Weights of a small GPT-style language model, trained from scratch on English Wikipedia.
Size: 11 layers, width 160, 2 heads of 64, vocabulary 13208, 7.44M parameters.
Architecture: LayerNorm before each block, rotary positions, biases, capped logits.
Training: a variant of Muon for these matrices, 5857 steps.
MLP neurons of a small language model. Each row is named by its layer, matrix (up: input weights) and neuron, and shows model dimensions 48-111. Each number is 200 + 30 x the weight over its row's rms, rounded and kept within 0 to 999.
Before each neuron's rows, "fires on" lists the tokens most often at its 100 highest values on Wikipedia text that the model never trained on. A number after a token or word is its count.

fires on: "," 50, " in" 17, " New" 9, " of" 7, " to" 6
L6.up464,294,201,198,180,237,169,176,252,231,133,184,155,204,192,159,235,216,178,253,181,203,182,207,193,168,166,163,164,228,201,173,163,183,227,260,185,183,178,212,227,195,176,181,233,143,193,192,205,214,206,229,197,187,213,225,191,199,159,222,177,239,213,196,167

fires on: "," 21, "/" 10, "|" 10, " income" 6, " •" 5, " |" 4
L4.up520,194,258,181,195,159,219,183,215,281,162,242,227,168,195,184,240,168,210,189,225,202,208,164,163,200,248,229,203,242,186,183,198,236,167,197,175,209,179,177,231,215,200,195,160,183,176,164,178,194,160,209,221,202,239,221,222,207,196,139,148,212,200,187,224

fires on: " |" 88, ";" 6, " (" 6
L5.up630,200,160,286,128,222,218,194,214,207,215,172,243,192,149,204,173,240,190,193,177,202,202,168,204,201,175,200,195,143,262,245,264,163,208,213,166,205,187,202,215,178,156,201,187,172,219,161,289,193,191,175,203,228,181,192,251,159,205,198,213,242,221,181,212

fires on: " |" 31, ":" 22, "°" 13, " –" 6, "," 5
L4.up275,226,158,218,215,203,225,238,190,204,190,152,191,233,210,228,166,146,215,163,217,186,163,220,226,226,182,172,184,209,242,252,216,186,182,217,182,162,204,180,184,175,155,185,194,206,225,207,180,219,181,178,178,223,215,213,194,154,174,181,231,200,205,169,186

fires on: "f" 17, "n" 11, " years" 8, "vo" 8, "iang" 6, "res" 6
L2.up50,247,214,192,237,201,203,178,228,243,218,176,209,206,258,191,230,225,151,160,237,162,161,190,134,178,187,187,202,217,168,174,179,178,211,156,149,196,188,140,255,203,187,226,241,233,187,224,222,213,222,217,199,181,208,145,223,215,197,204,149,171,270,193,241

fires on: " 0" 25, "." 16, " was" 9, "°" 6, " as" 5
L4.up537,232,160,215,179,224,244,262,216,212,188,169,181,234,179,313,187,172,198,199,228,208,173,167,163,185,198,202,216,143,205,187,189,173,265,208,201,202,189,190,176,165,170,213,137,218,286,181,197,196,205,199,166,208,188,172,212,173,170,208,223,187,209,171,156

fires on: "," 32, " is" 22, " =" 11
L6.up273,231,191,224,213,207,190,249,192,151,191,190,205,203,140,214,193,196,239,160,211,249,163,134,173,234,189,178,183,192,218,186,208,136,189,179,171,220,234,200,189,221,228,226,199,207,158,192,248,260,186,178,241,195,217,235,166,229,168,252,259,227,193,201,231

fires on: " |" 27, " contract" 8, ":" 8, " is" 7, "\"" 7
L4.up88,196,221,219,194,167,200,210,135,221,186,219,189,220,214,219,179,193,248,192,149,189,203,216,196,239,171,203,226,285,212,214,193,171,190,188,222,189,210,191,167,204,197,233,192,177,167,221,151,194,245,220,217,189,155,189,233,192,176,218,262,208,219,219,192

fires on: " of" 31, ":" 22, "-" 11, " –" 9, " the" 5, " -" 4
L6.up493,163,222,192,237,202,248,196,164,177,246,221,142,246,209,227,188,218,186,206,218,215,190,224,156,179,223,115,213,162,220,210,246,209,177,172,164,207,174,198,188,238,168,191,141,175,196,202,239,195,253,191,287,196,224,190,163,232,177,223,206,147,155,177,211

fires on: "." 92, "\"." 5
L5.up216,237,191,203,203,221,209,255,237,155,224,209,192,202,210,188,239,246,195,222,220,179,171,205,161,158,234,159,175,196,194,171,139,205,208,175,164,147,168,210,206,184,199,250,199,210,188,239,200,201,218,177,181,147,220,219,189,240,209,157,217,212,171,156,292

fires on: "\n" 63, "." 31
L5.up239,190,203,166,195,301,186,219,159,200,140,218,205,129,225,200,232,279,196,210,230,198,232,206,208,166,252,189,254,241,174,236,157,187,155,207,152,159,228,194,192,198,227,221,199,215,192,234,191,248,258,196,181,192,206,210,245,188,178,148,179,193,159,168,238

fires on: "." 81, "\"." 6, " |" 4, "\n" 4
L5.up243,258,197,226,216,239,181,222,223,205,188,235,231,179,214,227,217,192,181,184,187,128,201,192,168,241,208,172,221,236,187,158,179,171,246,178,209,173,168,230,209,225,198,232,193,191,189,193,205,218,220,188,270,160,175,263,202,239,201,239,181,151,199,204,164

fires on: "." 36, " of" 30, " the" 18, ":" 7
L6.up514,181,215,247,148,253,221,227,197,212,199,191,208,147,213,208,197,211,235,219,210,173,186,208,251,213,233,111,207,165,183,141,186,199,235,182,238,184,152,154,266,149,173,173,257,223,172,156,141,216,203,256,191,217,167,182,176,236,197,203,192,161,185,144,150

fires on: " by" 19, "." 17, " President" 8, " of" 8, "ism" 4
L4.up231,202,214,211,125,222,219,231,228,175,170,181,197,187,260,206,219,214,196,223,187,195,223,221,238,178,231,155,177,193,158,135,160,197,214,213,170,227,147,206,225,192,176,148,226,235,168,183,205,193,158,227,250,203,161,261,280,192,174,193,221,207,207,185,182

fires on: " to" 35, " +" 24, " only" 9, "ight" 6, " terminus" 5, " Louisiana" 4
L2.up295,189,263,222,183,167,206,211,243,242,177,202,193,225,214,184,174,169,185,227,224,234,207,210,193,177,223,173,214,243,229,188,126,238,236,194,189,218,200,191,192,202,218,212,200,222,191,210,151,190,190,208,179,171,202,201,219,168,213,253,210,221,252,201,182

fires on: " of" 45, " |" 25, " to" 14, ":" 4
L4.up51,208,171,209,175,161,227,163,166,165,180,209,239,245,217,242,205,196,248,307,171,219,194,215,239,204,207,193,219,249,169,169,185,202,213,223,149,195,196,219,181,167,202,250,154,152,155,201,122,190,253,191,257,214,211,191,225,182,185,167,179,176,217,183,188

fires on: " /" 27, " age" 11, " (" 9, " every" 6, "," 6, " of" 5
L5.up0,184,242,228,248,238,222,165,213,182,198,220,203,199,203,136,212,185,192,211,217,207,207,190,239,227,204,182,182,182,295,223,161,187,104,222,162,214,212,181,155,129,252,229,219,178,167,192,197,219,193,203,202,154,250,224,208,185,225,205,222,203,183,191,262

fires on: "-" 24, "=" 12, " were" 10, ":" 10, "," 8, "\n" 7
L4.up305,200,136,192,150,215,234,229,174,191,183,192,209,153,193,238,212,142,219,177,214,174,160,185,202,226,203,199,234,193,195,230,243,154,229,206,212,170,217,196,198,169,223,209,240,156,228,204,170,194,169,224,248,228,229,208,207,212,233,171,298,214,245,212,201

fires on: " (" 43, "," 24, " which" 6
L6.up373,161,210,190,199,163,157,200,167,197,224,190,224,202,163,191,190,184,143,212,156,155,195,207,214,183,212,231,178,259,235,166,236,122,182,206,203,169,217,202,213,229,187,206,172,184,195,162,243,164,211,208,230,200,196,214,175,189,204,189,286,196,262,202,201

fires on: " from" 35, "W" 21, " −" 7, "ent" 4
L2.up344,172,250,176,234,178,221,165,216,154,211,246,233,169,127,218,201,207,145,292,191,206,216,195,123,158,245,218,222,242,204,194,174,203,223,197,178,216,194,211,212,171,268,222,180,155,203,241,245,185,232,206,225,220,235,172,211,229,203,236,169,186,170,166,214

fires on: ":" 40, "." 17, " —" 10, " –" 9, "--" 7, " -" 6
L4.up287,204,233,236,222,186,149,243,183,141,192,254,146,207,248,242,213,208,213,179,227,179,144,198,173,215,212,128,240,210,151,210,198,218,202,209,186,204,218,186,253,230,230,173,220,184,194,206,198,157,195,249,186,204,140,230,197,252,186,192,190,167,201,140,171

fires on: " both" 24, "v" 17, "'" 15, "’" 6, "a" 6, " /" 5
L2.up259,212,178,213,202,173,196,215,257,206,203,193,192,167,214,187,169,185,207,223,137,175,195,217,231,185,184,230,202,265,217,244,291,184,202,179,183,208,222,184,140,190,232,204,231,240,212,182,147,250,189,162,161,254,198,161,195,222,223,230,156,174,209,212,198

fires on: " over" 38, " sp" 12, " than" 11, " about" 6, " About" 4
L4.up437,262,165,154,157,214,235,188,174,207,186,264,187,218,162,172,223,163,215,221,263,173,175,176,191,201,240,156,171,145,189,283,198,186,235,196,229,168,227,226,212,146,230,204,221,179,212,193,194,223,200,199,233,227,196,168,171,193,183,149,170,221,225,224,199

fires on: "a" 30, "B" 8, " a" 7, "R" 7, "\"" 6, "|" 6
L4.up370,187,241,140,237,227,223,193,211,194,252,212,254,205,205,198,226,218,203,197,213,192,198,162,172,213,245,203,218,265,231,210,260,151,208,155,219,196,205,178,204,191,185,224,188,205,246,208,196,235,192,251,194,166,190,252,205,225,206,182,176,189,149,260,197

fires on: "-" 35, " in" 25, " on" 11, " of" 7, " February" 5
L6.up293,219,198,187,163,203,172,191,218,246,183,176,176,174,210,218,248,194,182,219,206,168,168,197,184,156,200,220,193,240,201,200,209,159,245,188,244,209,156,228,236,190,182,183,193,170,153,177,228,186,227,190,213,230,204,220,230,232,222,213,236,252,245,197,177

fires on: " in" 20, " as" 16, " named" 11, " of" 10, " was" 7, " became" 5
L6.up303,243,202,231,207,201,195,257,208,167,186,199,184,251,183,254,230,194,243,239,191,232,132,188,215,227,210,213,257,176,234,198,170,166,234,217,130,234,249,166,182,226,182,259,207,181,227,175,220,240,160,227,229,163,237,167,189,222,180,174,243,204,218,208,235

fires on: "." 63, "\"." 6, "ang" 4, " Wang" 4
L5.up120,191,152,233,211,170,192,184,221,223,193,193,211,145,196,218,216,231,164,187,155,211,175,186,149,201,243,161,226,140,149,149,223,152,189,159,207,205,205,258,209,263,248,217,199,183,169,248,159,209,176,182,217,147,205,226,185,208,267,178,151,212,145,197,225

fires on: " the" 22, " of" 9, " Court" 5, " Supreme" 5, " Historic" 5, " Royal" 4
L6.up194,197,209,224,191,208,203,175,212,215,213,237,162,181,245,203,172,207,156,203,189,175,175,183,151,240,223,225,204,194,230,156,172,214,223,172,204,198,182,167,156,186,222,224,232,163,168,233,171,183,229,261,228,273,253,229,222,201,190,206,255,210,143,181,221

fires on: " in" 27, " that" 20, "," 16, " and" 12, " of" 4, " to" 4
L6.up107,225,189,179,226,153,130,227,208,186,134,189,194,188,136,186,193,227,169,273,205,218,201,235,225,169,273,187,202,208,177,188,193,128,225,242,214,180,221,189,236,189,158,216,215,255,200,209,184,210,228,217,199,172,176,187,159,203,217,197,149,184,270,217,151

fires on: "-" 82, "–" 10
L4.up187,243,205,224,207,154,178,186,209,252,155,148,178,212,176,159,217,230,195,211,145,206,202,240,206,219,219,205,221,198,183,203,238,210,199,171,176,163,202,238,176,220,260,217,156,218,202,192,261,191,181,165,225,175,217,220,243,234,191,219,188,207,183,228,220

fires on: "," 31, " (" 29, " =" 21, " the" 5, " was" 4
L6.up9,279,168,154,176,168,185,242,146,187,188,136,177,212,123,195,198,155,144,216,200,212,216,231,195,200,213,173,167,223,237,234,254,142,193,200,159,204,210,175,205,210,180,234,153,230,209,219,209,173,200,167,195,159,208,199,193,234,157,215,228,176,207,193,182

fires on: " of" 51, " for" 5, "\n" 5, " name" 4, " as" 4, " |" 4
L5.up147,231,147,200,185,221,210,186,207,233,163,243,193,211,177,208,205,247,226,156,209,209,173,224,232,229,189,175,251,212,218,180,224,202,185,219,149,232,223,248,182,192,164,157,223,149,178,210,161,257,138,194,237,188,150,175,191,230,228,176,247,223,164,227,263

fires on: " from" 22, " –" 15, "-" 13, "–" 11, " of" 8, "é" 8
L4.up542,251,250,212,219,208,223,152,205,171,195,246,169,235,230,172,220,178,209,264,223,179,185,229,202,163,227,224,217,227,184,177,237,200,196,204,178,242,225,257,155,159,226,209,143,216,202,223,251,211,240,216,209,245,181,183,215,220,198,168,196,145,153,207,206

fires on: "\n" 34, "th" 18, " the" 12, " •" 4, "c" 4
L5.up394,207,155,246,255,260,166,180,196,219,170,160,250,167,218,143,193,255,202,263,209,177,183,219,257,172,231,190,253,209,180,222,148,216,182,160,139,206,171,171,174,220,187,228,231,202,199,165,204,208,190,231,213,128,218,231,229,204,153,255,184,225,232,184,230

fires on: " |" 44, "," 10, " year" 9, " later" 6, " also" 4
L6.up423,201,136,260,246,246,196,184,171,201,192,258,230,198,145,221,225,190,284,221,219,150,140,219,165,229,190,228,182,220,225,218,192,201,176,181,212,199,185,196,176,185,203,217,187,163,148,242,235,213,198,239,221,226,152,208,229,213,237,182,229,156,254,212,245

fires on: "'s" 38, " and" 23, "." 8, " Chinese" 5, "," 5, " Soviet" 4
L5.up416,188,161,176,216,232,186,235,159,207,211,180,229,197,202,203,172,197,189,198,240,204,153,129,168,241,197,194,215,227,168,219,233,166,182,201,208,146,198,205,233,196,257,253,190,205,188,200,202,197,227,190,175,235,200,167,175,224,179,238,252,196,249,201,132

fires on: " |" 38, " a" 14, " of" 11, " such" 6, " [" 6
L6.up109,240,230,161,198,164,185,243,177,133,244,168,182,196,150,234,117,227,174,205,172,196,212,187,237,123,174,263,195,180,208,185,179,172,194,203,183,221,193,177,231,248,181,199,197,193,236,208,160,238,192,229,149,232,176,223,219,217,207,248,219,176,210,222,167

fires on: "°" 89, " Density" 5
L2.up523,195,201,203,237,211,211,230,186,216,144,174,237,186,212,183,165,196,189,183,217,204,159,231,261,205,268,178,217,197,201,183,260,228,222,188,125,177,251,173,204,220,182,175,205,173,241,201,230,267,200,172,197,199,192,163,185,247,158,210,247,206,226,203,248

fires on: " of" 21, " (" 15, " for" 8, "." 6, " own" 6, " only" 5
L5.up89,212,228,149,205,190,192,231,231,199,233,221,218,218,162,168,204,192,189,176,206,218,206,170,212,226,272,246,164,183,237,211,210,183,242,203,187,214,189,158,259,177,216,256,222,215,169,172,247,163,158,234,205,243,189,227,245,156,154,176,212,214,245,202,237

fires on: "-" 14, " (" 14, " molec" 12, "/" 10, "en" 5, "o" 5
L4.up462,201,205,231,182,216,241,192,160,214,211,214,180,148,176,231,227,224,205,212,185,162,245,183,202,221,219,195,151,190,206,207,223,144,228,162,175,201,204,208,238,212,211,223,174,108,154,230,246,205,188,172,202,264,239,207,238,205,192,232,152,186,157,152,216

fires on: "″" 28, "°" 23, " sq" 8, " place" 6, "-" 5
L4.up399,206,180,217,255,209,196,197,221,198,201,204,224,193,205,221,156,199,200,216,196,173,145,230,227,199,182,224,198,198,168,270,227,202,253,184,174,188,206,197,171,254,225,222,170,152,234,218,179,247,185,214,201,215,161,177,223,193,171,185,227,195,219,200,244

fires on: "\n" 44, " |" 15, " Notes" 5, "B" 4, "b" 4, "bi" 4
L5.up35,187,222,184,247,209,212,226,179,203,213,154,172,134,201,194,206,214,235,221,171,207,211,181,211,183,175,185,179,247,176,180,171,229,206,183,147,146,179,206,181,174,237,206,219,160,184,168,214,230,245,171,162,159,211,235,263,233,213,160,202,190,194,169,198

fires on: " a" 29, "a" 12, "ic" 8, " m" 6, "m" 5
L6.up349,181,221,178,234,163,193,250,202,182,229,171,235,232,249,172,182,234,218,190,227,179,182,129,183,199,194,207,183,218,209,249,205,157,198,182,215,153,191,166,191,229,176,213,164,210,222,187,237,205,192,225,198,147,222,189,163,231,172,233,209,169,155,215,121

fires on: ":" 40, "-" 20, "+" 8, "\"" 7
L4.up367,171,175,243,219,172,219,249,155,239,196,197,236,229,157,223,193,214,223,232,168,156,229,217,177,172,197,155,227,210,222,210,247,175,206,171,157,187,202,208,223,213,254,216,135,175,193,161,228,239,202,222,230,182,232,180,155,166,192,218,188,219,176,107,193

fires on: " of" 24, "," 20, " the" 12, " his" 7, "-" 4
L5.up266,172,245,212,221,179,235,208,185,231,244,210,200,263,224,217,213,161,191,182,260,191,195,181,152,199,180,193,208,228,210,170,179,201,182,187,181,210,148,198,169,208,193,221,152,176,160,246,197,162,229,221,219,236,181,189,234,228,212,194,209,205,241,162,179

fires on: " in" 26, " was" 13, "," 9, " is" 6, " home" 5, " near" 5
L6.up76,245,194,172,190,211,180,145,195,155,169,234,150,174,190,195,225,249,192,233,208,170,198,213,191,137,213,162,180,179,176,191,201,171,192,213,166,231,175,250,227,211,212,217,200,143,221,189,209,202,158,237,176,188,254,217,169,238,211,161,209,215,247,185,220

fires on: " |" 53, "\n" 46
L4.up20,229,213,264,181,262,180,183,174,216,243,166,221,225,244,193,185,170,225,200,238,191,129,201,199,192,214,206,222,118,186,248,238,163,183,167,212,191,199,232,203,204,153,215,188,197,216,217,292,190,229,183,160,234,247,199,198,173,186,228,199,185,248,146,164

fires on: "," 46, " |" 12, "\n" 7, " called" 6
L6.up615,198,208,250,170,201,223,210,195,285,221,249,225,164,164,169,240,148,208,180,209,193,186,217,170,279,184,141,142,217,199,181,184,193,183,214,236,173,214,192,186,226,177,203,156,243,196,223,179,236,190,245,233,187,197,187,241,169,224,158,230,169,226,220,223

fires on: ":" 18, "im" 9, "ot" 9, "al" 5, "at" 5, "):" 5
L6.up94,207,251,190,162,206,222,185,200,228,194,185,147,201,120,204,189,203,183,155,207,258,237,170,212,220,186,184,177,206,226,160,204,215,213,183,195,254,192,215,212,244,250,207,240,190,168,159,162,226,216,244,203,234,231,253,187,227,207,221,131,145,205,207,152

fires on: " (" 57, " /" 8, " 65" 5, " of" 4
L4.up556,214,216,226,238,164,225,154,215,216,234,202,134,157,249,166,181,223,163,160,222,212,206,192,228,229,214,221,187,210,220,189,211,212,167,159,233,220,229,145,205,138,218,230,243,214,185,225,232,178,149,227,171,183,217,214,213,178,191,248,245,172,171,242,252

fires on: " of" 31, " (" 28, " the" 12, " |" 5, "art" 4, " The" 4
L6.up446,240,227,202,202,203,225,227,181,211,177,178,187,229,198,250,142,212,182,164,215,139,186,218,205,195,183,237,138,177,189,179,188,204,233,184,172,218,194,145,197,245,155,195,172,225,249,166,174,187,266,195,218,232,202,121,198,196,167,234,165,190,198,191,210

fires on: "o" 17, " did" 13, "ro" 11, " re" 8, " would" 8, " used" 7
L6.up455,223,189,156,169,176,194,151,190,142,201,216,197,159,222,225,253,171,252,170,190,213,189,202,251,209,223,170,216,204,222,142,214,210,242,213,207,184,184,202,199,188,180,179,174,252,194,256,198,204,220,201,158,214,179,207,182,101,186,150,237,141,145,229,127

fires on: " |" 85
L4.up473,186,259,198,129,211,189,178,179,149,200,230,214,153,208,205,201,186,183,221,206,238,183,115,229,193,244,186,166,163,224,162,170,187,174,207,164,209,241,119,237,218,174,178,178,235,214,186,230,220,263,215,195,130,234,239,201,196,199,210,174,192,229,207,215

fires on: " UK" 23, " to" 21, " I" 13, " reference" 5, " Type" 4
L2.up104,224,190,188,236,180,156,224,201,211,236,217,188,187,230,215,220,183,196,263,232,152,231,174,186,175,173,206,192,228,199,187,244,182,215,155,185,164,251,187,197,242,197,147,144,194,200,191,209,196,226,178,156,199,204,203,208,202,209,149,181,239,234,252,203

fires on: "." 43, " called" 8, " as" 7, "s" 5
L2.up235,200,197,204,218,136,246,206,161,224,208,220,197,185,175,184,204,159,199,242,259,234,218,182,203,253,193,242,202,170,153,189,158,185,191,203,192,203,148,198,203,219,210,178,246,248,193,237,181,138,172,173,195,212,228,199,226,190,201,234,203,167,230,170,212

fires on: " |" 19, " a" 17, " of" 14, " A" 10, " and" 9, "|" 9
L5.up179,224,190,189,222,207,234,233,197,257,227,215,185,235,212,194,161,198,192,164,217,233,136,202,196,211,203,187,189,151,254,282,252,178,182,173,159,186,217,218,203,256,257,174,172,214,242,230,204,228,182,193,159,185,185,236,170,206,204,181,245,199,230,198,165

fires on: " of" 34, " |" 22, " and" 10, ":" 7, "-" 6
L4.up246,231,160,174,172,223,212,194,152,216,169,188,174,168,230,168,224,284,185,216,215,190,210,250,249,209,271,230,234,212,232,194,182,222,143,219,247,202,245,207,177,159,184,228,244,195,189,194,206,194,190,223,265,175,204,173,192,154,217,183,200,199,209,244,199

fires on: "." 57, "\n" 30, "\"." 5, ")." 4
L5.up422,220,157,197,147,223,228,172,185,197,218,171,210,176,257,192,158,179,195,164,154,195,249,149,189,203,244,135,213,202,195,191,188,212,158,233,210,200,203,255,211,238,192,199,190,197,259,196,234,179,181,193,261,194,171,206,162,248,244,157,194,176,185,237,235

fires on: "," 54, " is" 15, " was" 13
L6.up598,175,165,219,209,204,212,229,178,213,177,162,184,162,145,193,199,158,238,228,187,199,189,213,201,187,180,220,222,229,225,237,196,175,199,202,197,115,189,244,219,206,181,272,221,178,209,191,216,178,158,172,208,186,243,175,168,148,198,199,225,180,187,193,161

fires on: " of" 30, " the" 16, " into" 9, " including" 9, ":" 6, " between" 4
L4.up281,187,194,222,187,231,222,192,201,163,188,199,193,201,225,222,217,226,194,169,215,203,212,185,171,171,225,129,220,224,204,158,182,192,185,233,215,208,181,214,179,193,173,247,270,228,176,182,197,157,264,180,234,173,227,145,202,185,166,214,222,168,182,163,214

fires on: "." 82, "\"." 6, "\n" 6
L5.up301,220,227,235,201,255,230,262,221,179,166,216,209,169,226,179,241,231,220,150,204,179,217,243,200,207,224,183,231,195,193,196,145,204,202,181,146,196,210,220,162,219,236,220,151,209,224,219,234,203,234,185,184,160,215,208,236,167,194,193,181,209,172,183,186

fires on: "," 45, " of" 10, " (" 8, " =" 4, "ies" 4, "The" 4
L6.up143,231,168,253,171,264,137,204,214,190,180,252,200,183,225,191,219,204,183,220,208,178,211,188,233,194,190,196,186,231,217,174,175,204,220,191,174,149,212,190,199,211,203,198,208,193,203,194,230,239,181,187,227,178,233,177,262,214,168,176,200,210,224,201,216

fires on: " |" 98
L4.up104,195,211,162,156,230,226,201,188,204,197,171,187,251,155,242,186,209,208,203,199,212,215,149,189,193,182,204,201,134,192,202,233,164,219,201,176,191,238,138,193,158,171,199,205,203,201,198,209,247,208,259,206,160,192,218,272,198,148,227,167,155,221,200,199

fires on: "." 71, "\"." 5, " of" 4
L5.up108,187,195,175,155,217,154,178,188,197,174,237,239,213,184,216,234,189,169,156,238,205,202,189,244,155,245,170,181,208,253,217,136,238,207,206,172,211,182,213,206,208,183,245,168,194,208,240,244,255,229,167,244,217,226,216,207,201,180,208,176,197,207,176,266

fires on: "." 17, "end" 14, "s" 12, "nd" 8, "2" 7
L5.up536,208,210,247,212,208,217,203,151,219,240,220,228,185,95,212,186,226,232,224,216,194,246,183,248,194,165,160,157,232,185,179,187,182,201,195,181,213,187,157,212,177,157,200,180,222,207,188,144,161,236,230,167,229,226,192,234,184,197,225,174,210,229,193,226

fires on: " +" 48, " =" 30, "-" 7
L4.up145,230,229,214,240,178,222,159,146,219,140,188,142,214,171,176,230,284,164,198,211,258,182,248,165,206,216,196,209,202,207,224,241,203,152,174,248,192,203,198,215,201,262,183,174,170,209,154,220,210,221,164,282,161,207,184,217,207,252,237,217,198,171,164,211

fires on: " of" 33, ")" 12, " 40" 7, " 100" 7, " two" 6
L2.up581,131,222,242,184,233,248,134,195,217,187,225,246,215,150,177,148,207,202,207,224,194,231,166,216,173,250,200,179,181,175,253,176,244,194,218,176,220,209,188,236,236,202,185,226,161,190,272,204,175,216,129,213,215,205,146,182,178,179,163,252,132,235,159,185

fires on: "/" 18, " (" 9, " were" 9, " and" 9, "^{" 8, " the" 8
L6.up78,178,204,214,150,186,209,156,230,158,184,187,244,179,211,222,163,245,223,126,200,151,218,181,221,181,203,151,154,244,254,183,228,196,160,179,136,254,189,178,162,255,224,221,211,187,200,207,213,243,205,181,209,234,181,196,193,168,192,212,208,196,187,193,238

fires on: " to" 20, "-" 12, " into" 11, "," 9, " or" 7, ":" 6
L4.up23,168,234,241,232,204,216,166,201,205,198,182,156,182,180,222,206,217,214,209,183,251,202,238,234,210,222,163,165,241,227,187,207,144,149,191,162,217,160,243,214,169,236,203,196,216,177,214,190,211,223,155,251,216,196,168,204,176,209,242,203,250,192,204,202

fires on: "–" 65, "-" 6, " –" 4, "Pro" 4, "c" 4
L5.up543,188,219,189,224,229,200,180,158,176,200,217,181,234,208,221,236,207,194,262,173,214,188,158,229,143,194,203,227,170,161,190,203,220,225,197,180,211,249,216,172,204,203,232,167,220,176,269,195,238,184,174,223,190,191,229,238,217,168,222,224,217,188,204,138

fires on: ")" 42, " (" 8, " |" 7
L4.up416,201,176,202,193,200,209,134,259,175,198,190,183,185,237,241,158,215,189,262,154,144,208,171,231,215,206,141,239,229,229,177,218,176,146,171,170,218,189,204,217,246,135,207,232,213,176,183,218,197,173,222,263,197,169,249,171,218,223,210,169,155,215,215,227

fires on: " age" 25, "\n" 20, " of" 12, " for" 10, " were" 7, " entire" 4
L4.up230,162,234,211,222,208,220,148,155,169,168,238,227,158,211,213,168,167,178,227,205,182,244,181,201,173,225,223,208,160,190,244,219,240,251,165,173,229,196,196,247,154,202,180,194,192,123,212,248,168,180,193,216,192,239,263,245,154,155,196,190,185,257,187,178

fires on: "H" 31, " |" 20, " the" 18, " Country" 8, " very" 7, " his" 6
L4.up471,203,238,225,145,197,217,136,183,232,168,158,257,208,254,212,202,202,183,192,216,243,131,236,199,233,191,222,211,137,149,181,265,149,192,136,211,172,256,184,193,227,194,192,175,188,194,261,214,248,173,134,216,189,139,181,155,235,136,175,199,185,235,237,190

fires on: " of" 20, "-" 18, " to" 17, " in" 9, " mi" 6, " near" 5
L4.up499,266,243,199,188,203,170,203,238,195,224,168,149,178,151,164,231,225,181,243,180,213,164,190,198,146,137,213,182,216,189,221,152,198,228,207,181,208,201,260,160,232,258,229,204,245,182,178,185,215,216,199,173,202,237,214,173,174,194,215,183,222,161,214,205

fires on: " of" 24, " from" 6, " by" 6, " help" 6, " with" 5, ":" 5
L4.up421,197,226,209,186,177,241,243,175,216,210,156,222,150,230,218,217,218,220,205,190,179,218,246,151,178,213,115,160,231,215,155,209,183,239,169,173,249,123,185,157,184,185,200,210,207,158,226,248,230,201,235,214,216,167,221,197,195,214,182,273,202,241,203,159

fires on: " |" 25, " /" 16, " income" 9, " was" 9, " of" 5, "–" 5
L6.up24,218,242,236,179,179,210,246,230,178,219,229,179,116,208,219,166,208,136,174,163,199,270,232,218,242,227,240,138,163,194,200,169,208,181,213,123,270,185,197,213,261,190,202,250,185,166,198,148,179,188,233,177,163,178,173,192,212,240,217,227,193,191,210,185

fires on: " of" 71, " (" 11, " were" 5, " is" 4
L4.up74,195,223,220,191,178,184,178,219,190,190,198,182,175,180,207,199,236,227,161,159,207,170,241,152,192,223,212,182,175,292,171,205,177,248,197,192,161,194,190,236,192,188,222,215,142,261,157,163,212,166,222,198,212,205,148,182,174,168,223,231,190,214,223,204

fires on: "-" 89
L5.up1,214,171,240,220,162,223,198,168,195,210,211,206,168,163,220,287,235,133,237,204,145,223,234,160,206,212,207,247,217,226,219,178,198,205,206,165,206,196,192,274,191,211,184,149,204,163,215,149,272,221,189,214,196,210,204,258,195,226,224,168,224,189,188,211

fires on: "=" 41, "," 31, ":" 8, " of" 5, " at" 4
L4.up284,155,218,196,203,237,269,150,225,211,245,234,216,208,206,185,202,225,216,178,209,214,213,182,203,210,256,164,191,216,218,210,168,205,187,140,180,212,221,179,207,152,207,153,219,235,170,205,207,256,251,118,234,149,211,196,192,151,196,194,214,227,173,170,201

fires on: "|" 42, " |" 11, " University" 10, " States" 5
L5.up310,243,214,162,113,188,230,216,216,192,263,247,215,222,177,192,216,181,190,171,192,215,177,201,214,226,230,196,236,165,191,203,190,232,191,209,213,216,183,179,201,176,224,170,199,213,150,130,156,158,190,167,180,226,274,223,192,132,182,238,222,151,238,186,223